{
  "n_layer": 16,
  "d_model": 512,
  "n_kv_head": 8,
  "qk_norm": true,
  "tie_embeddings": true,
  "init": "normal",
  "init_std_qkv": 0.0223,
  "lr": 0.0125,
  "warmup_steps": 63,
  "final_lr_fraction": 0.0,
  "doc_mask": true,
  "dataset": "wikipedia_en"
}
MLP neurons of a small language model. Each row is named by its layer, matrix (up: input weights; down: output weights) and neuron, and shows model dimensions 112-239. Each number is 128 + 24 x the weight over its row's rms, rounded and kept within 0 to 255. Numbers have three digits each.
After each neuron's rows, "raises" lists the tokens whose logits its output raises most directly, leaving later layers aside.

L11.up1302:099147079144132138092136095135159126142140173115091122113163132127107166105099153095152141101119103101133103154117113130122101152133131113094120109114088132098169083154132154132110148118174150084115158171133153086134111110155139134110151122146088131174124138164153122136142105159154140163101167115142157139139080107160140084135147154122107107177081111139139118158127144175178159136143
L11.down1302:149122103102140133114171107122174139128088142137150126162127109159146138130123112113107200151108115124166121117117137133133086087130126166124142140127139162114203119141167144118127128148151067115124115145168125135154127180125115105125115143129118148138148145124137139148182114119141118157159137153135124164093115109140110117173151087157127118125177136125142114106173171099116155146138
raises: "ists", "olog", "ship", "ist", "istic"

L9.up380:137136122104112113121109095166145139122119163077157117120182084112151131075085148147124168129121124148121075119148095142149153135102124122142138196145105125125113114127124113150155128093106137139120101109119155143172127165123122134119200154122132102105128135107152139149136130097154125113129135161092111104139164143131112140143096148160134175148183133069093103132135121121098150132121
L9.down380:117112140108113160110145099152153120131157134107149120136167092106147137141147138102116121115133171065095111095149112123113135117115127157138132135151103145092172132078083124090128088130136114127086112084108110099126107112148161150134147144119115111100159122140108122119113109122179137127142118141164151101176107084115189106112164115144163115123128095106128135068153119123109093127152
raises: " goal", " goals", " Player", " Athletic", "ense"

L11.up209:160120125095143104122148158137127123118127169177136108097096141112112116111098131147086125113114114132148170118121122132144124149098170121163122126109109113144135102142151104164141133120095115129131188162129114140132094114156130199163125125176131154126126108116104122160153133128115138118142112104053117150084126167107115114148121143120102079142113101116121118166090120072145197109137
L11.down209:140153135094119139075114150161154112137094152190150168103131131125068125101138133136116100138138105139171136095106104143153153159106164164125129125066135082165137087127119140109159124138144176147119123103100118163095125115164156134138126117142172084095131107121144115149146135109153075159125101141124134168077119132125128176113111135109096121127122142104119135173128140127111183154137
raises: " habitat", " Forest", " Coast", " Mountains", " native"

L11.up722:107116133157126111113119136095144137093146094135177094115137116096176114111142125119132086143137079120126157134140123142089109161169143142088116118131175138164139129129117096176089109149136107160163115109133120112125106135080096125116150120135092163097125130136119103104148091139133182102124127125144143122094139115115106126120117070135149118116098099173143152127113122116100170161123
L11.down722:084126124138164130105101151113088151041157145144119148092161146161141135124155128108159142082153128181121116133159123191101077140119150140089111162141163137181094158138130122145112122163165137120134137131175131116121088133126110142124158120118099108093122121120115116108132097137104136142153161128138124114105161101084144142138129143135153119125122088126145149147156154158121133173126
raises: " were", " are", " have", " include", " respectively"

L11.up425:117132150165187173149140119130122106127110144082108191153166124146139066135100144101151157145156094098096097117112126114117121144097143151161148069133141105122163152156114118132151137138127104112113121123172174139159095090142119147118120108135100178095089104123114117107134112126142152144118120117181142100144143136093079135110127113127198149125149147107116167115129141148105110111170
L11.down425:145138154129143121123145101084095161138191141117123144122115141135114149124185138120131138161103136122129100067151143122142131141138129161143149124098085141127107143164142130131116088153133165154157189089093127117114143113167114133116132132158154152143127101135143141138128116124123096125104108116145141155161110120136108156111124106138152075102103141120116151119120145099151142161146
raises: "'", "\"", "’", "',", "]"

L9.up1186:184115161083182119156122098128113152138142119157135108111119141122099150137116134149133129112186171108128151131186167120111100121103095142127153100118113130112167133109111116150150172156174131120177133133163133085124110105130109124134085110101115165139111134120088128141116144105086129127127157116141130105111162085125094092112139102105170136102134115159107140101159067119120139130112
L9.down1186:126110107148158096139089132135126133113146151135123124112099162150121122123142081159151173115140129085176123159176178130132140118141130088119147080145126133074149107130123115133120142102147114128138125156118138097149101134129101130142129134155132141115126121138115135086101141079110138163100102155187088117087177113132118102104147131117124139096162097139107157133117126129123113070132
raises: " them", " it", " another", " any", " themselves"

L11.up1348:171101115130119105123112114123158158122141143139095102105156133135112160100169091158109103099146116143130151112128167140136165148121175122122136083127118133118152128118129140113128121088150124112120159083125118133135107141138129119089118115146185119101163115118130138130143087084106132116102163143157104135110118121144119150077117118137128122077144111197156146099120141132145151082133
L11.down1348:116178121120104175123133146120093092150123100105150137144109116126148123133070119119179113122105122099101100150123099108132095103159152098100098158117099090137115132136152150164117119138110113133124104155129111128130154149147144178117135120099077123167091130142128134142100137150141141127129106089061156153136139114108095133190148126110091162180126098101104102134120132121125094157146
raises: "ms", "backs", "izations", "ologies", "ities"

L11.up201:165167123118131128106084102151132140130135133116091175122108115163106133118143143117136093142161133153083103150097131142152138145149093102129125154118128142122152125145109142101129138140117109117129081145113100097109110151184132116159142113114087146159135163111163122174111151104130104139123123150126105142135144146090149103101110169179115142120140124136114100129098146112105139131108
L11.down201:107142134095136141128125197127105100119149107173105152099103138147121126158133139164166136159102169138166123118107163137134089138112136117151180150096150116109113183169146146134123136101164143154130147139147130118170132127153110103125129096111136140161146087115160145122147145123155174136114170129127118154137125119106120168085121155143163149120177144165100099129124154155156135044120
raises: " though", " however", " but", " and", " with"

L11.up1457:145079133149089119100121160184150129084101131123120170133146086131180147092153163168093105095158147105111151093171132122112076144131116118108091100153107156131139118130101115116121119133121165154108102128145133153147116104121122109075141101113133122185122143151138085126135134118084121115077100143131146153103119158126158161082106105096118169123131134118140115160114162103133112061146
L11.down1457:137129189169169117178159156128106151115198118133154131156125128148129122116138146107109103167120149093129188139158144147103116137138117156126110160123142167128127129100119135124159147124155137155146173146120118148136156081126084137167113150103141125156149169143127117132151137161185164093095120134136117129175129098138152093175100147117112119147095133131090150134142112119179135089148
raises: " was", " were", " is", " are", " had"

L11.up1148:165103148118175125146141129111115093133149167183130128143130149172136122149092115112138183113149131116167124153135109132103110151204113122143124123145104117107142142113109145166134135117134135160116078124137108147110160104143129101133120100108081149141145171159116135108153127091093074124132133113121130128096123058167103122154126111094129111137136166098122094122135083123179115133198
L11.down1148:131103144139139107108118146159129158098146114131115124105123154135131108146136104171121155148164148140152107183183152148107110140140158106094123114131142152108112081115123124115117127099140130151126130103126138132185099179114163124119113159147135130131128096104146166101107131146153136123107131165170122131105113185156120138158153110120135120094138099175154195120124137139139145079138
raises: " it", " them", " important", " each", " one"

L11.up1317:098120146129126074122148086107156144157131165140157116075104147153141124074107093115106136123151105107153149139117136089124110077175108147117130114138125147100170133127102108174139090134129099129205155147135122140137172094094103164142153138139124110145122139130122136148121158121099109112119131165166075113118155129135128098120134113150127129127139093148159130128129106126114140106143
L11.down1317:112154167148117148085122158117137139119101117127187162131144156140148159164175099119133122099093153133129111114114156135140155143135141130128137112144164120123109130142111122136136135166123107153110137149156138131105125080117137063192122150175116136085138127129134110127138165151108133167118066139161137106155125164115096154114122156141086136133142188120131145078149172151136105090143
raises: " who", " which", " whom", " whether", " whose"

L11.up1682:103105118100129123100094110124139164141148062066136127147122135106115174132122140101123108104148094171084135122131168115137125113077118124161166091149115127139127115138161103114126124095116162079095130049121161109090165065093152116143140076130126133113110156153108134104148102121147144100135125118137109138097133117084138115124132128175108126123103160130120141141127143129142125144098
L11.down1682:150164135143141108104144128151113131112139138153130128119117130138123092131127163132128140150130119160130163152132140125139135146092172123137136127116134115097108166107150141133094136143177145106141161160135113117160134097134140100166117137128125152129146164140149122118129125104146146147084142155126130125158136133108096116173141142126127120146134118135177131157146127147114124093131
raises: " ", " and", " (", " \"", ";"

L9.up1933:130163117134102133177145117146163112123101145096140113129116154112184119167153142095198139148112098167123146096133141137126101142135147130096083126129166124153122120178157178179130127106136159139119134115134110104116177157065107138150142153132147107110116130122160115128102089121077109127137133134067156115109154128143119134149116117149130114160136129161136174162111127118126118144169
L9.down1933:130167158130110129135130133141128109134110120088148127168152110133158133145142182111132150149086130101105172088125085093098104167149118135084133161153187153120135134106128145111081108118151142130119099117129134118092166108075109145142086113125128128138130096146133147133137134106102142086150122134102161088115141116119119163120152115156151159163120111126134148132124089124130145147129
raises: " Church", " Pope", " church", " bishop", " faith"

L11.up1488:140104109171129119122105148110182143135166163102155171148131125119139150107152095113147164135117143099125094139126096101122141153124180092157120128126150100151110132114088109106154129154128164125136130132155143117151128112134129177144091156090160126129098157193112150161133119147147134153171126105133106159090175131133108128113115100126113157081113075105132130167129119143109131105089
L11.down1488:125119150128142161127102134124106156142169140143137197108139181123126134091123134138151182153133143149151138164110124132128161123130149153142095051134151116166120137151147164099111178178113125113125145114114183113126152102146151153128115137111163100133135133113117108173130117142139186128129140144147119127089130110148156099138115176150109142137135128141064119137168138135120114096125
raises: " established", " created", " built", " founded", " located"

L11.up814:164148136082170104128117107123144119188142118130130122055162164112144107128108116127126163129150156112151144131155139107168128122121104146140162059081095137113148103098114144147112154098147150139149114124111146147142157151104157119111126127117158131114149135152145101142127155134116135120103157118143129080161127107147111130133112091100159107137111154163089160164098100127111152135130
L11.down814:159143115140154120134137172170174129185176113151137134122090117154117107129131165136092171144110129089141136114092153121128133121141095099151157143157060133146157081125116098125123129148151141134119065134088126123125194123170129132131138131128113125123089118142147146140129148167159121138137116123170128145139133138120131134131100128104150131150132120118115140144145134127104111129163
raises: "s", "es", "ises", "ies", "ates"

L11.up668:175149127131135112127118135110104161112108116140104121144089126148135116125131123159133101081115118118123140127137155148131120179149126154157124127119077156096122107093126103117107145082111138116104120138133126108137128132136112137137130090109129087113115125127144127132142126126094139097142139082113146065089151112126104076092116136129090137117163123129115124147127129176154095134103
L11.down668:124068134183157128147155119141164171124127110121128125107112105081122121121112153151172139124100165130142142167153136203159105108190092132147114136128086165109092147094162127086167169082172159112136119111100102145115133147098126097157120124116118099115141154102167112128151150098161111159120137136165098110151153104180147120133103137098124112105132136156136169179142124117146132126114
raises: "ably", "esc", "ative", "ated", "ously"

L11.up186:135147080097147113095127125153097125128120140096149143129145097125131116129093116134114111133157111102159069138119150124081084133139092162130106121137113110130108101131134109121124107149108168112110155151141172146108135073102165135164102136146084081123120162161115108120175127102099147162111102144101101126092129121101152091111143125116106154140109061151105119113121128163098124110124
L11.down186:152183160141147114117140136111113134106143160110109127128157151144124120111118143134181175104129143146130147158141106105101121126127146134173160132117134122155107145080154110137163171129181103112158085112131155142137126109137131115133147128131119137137150133121128147091168125145119108137137150135104135178157130120131133127126139149104169177105114122164098137126113115151153112103111
raises: " In", " He", " Also", " Along", " His"

L11.up987:111109112112113120131110088107106149160136156128159130150134113106125153127152124144112128080112136116116135149137141141176151153108096160112100118138138097093162157111122113142095151145147113086105112113132142118160106125167115113150089176130077109095088129108103105119084152143153132147131132097155109141113158159137123171109099086079145127098131120161135101101149109091150143138134
L11.down987:087100127140143135069146120103126174110158144116159137158137110160172121101098158163164170120125156141161126149133154138113145124147144123157134147141159143127103139138078163095138103143135119137141128129132136129146114130125155104153132141189139114165110177159168120162174141143158145066072101106148088161165134128115121112131104136129155124143140170129160092144135147110131142107108
raises: " by", " whom", " which", " times", " when"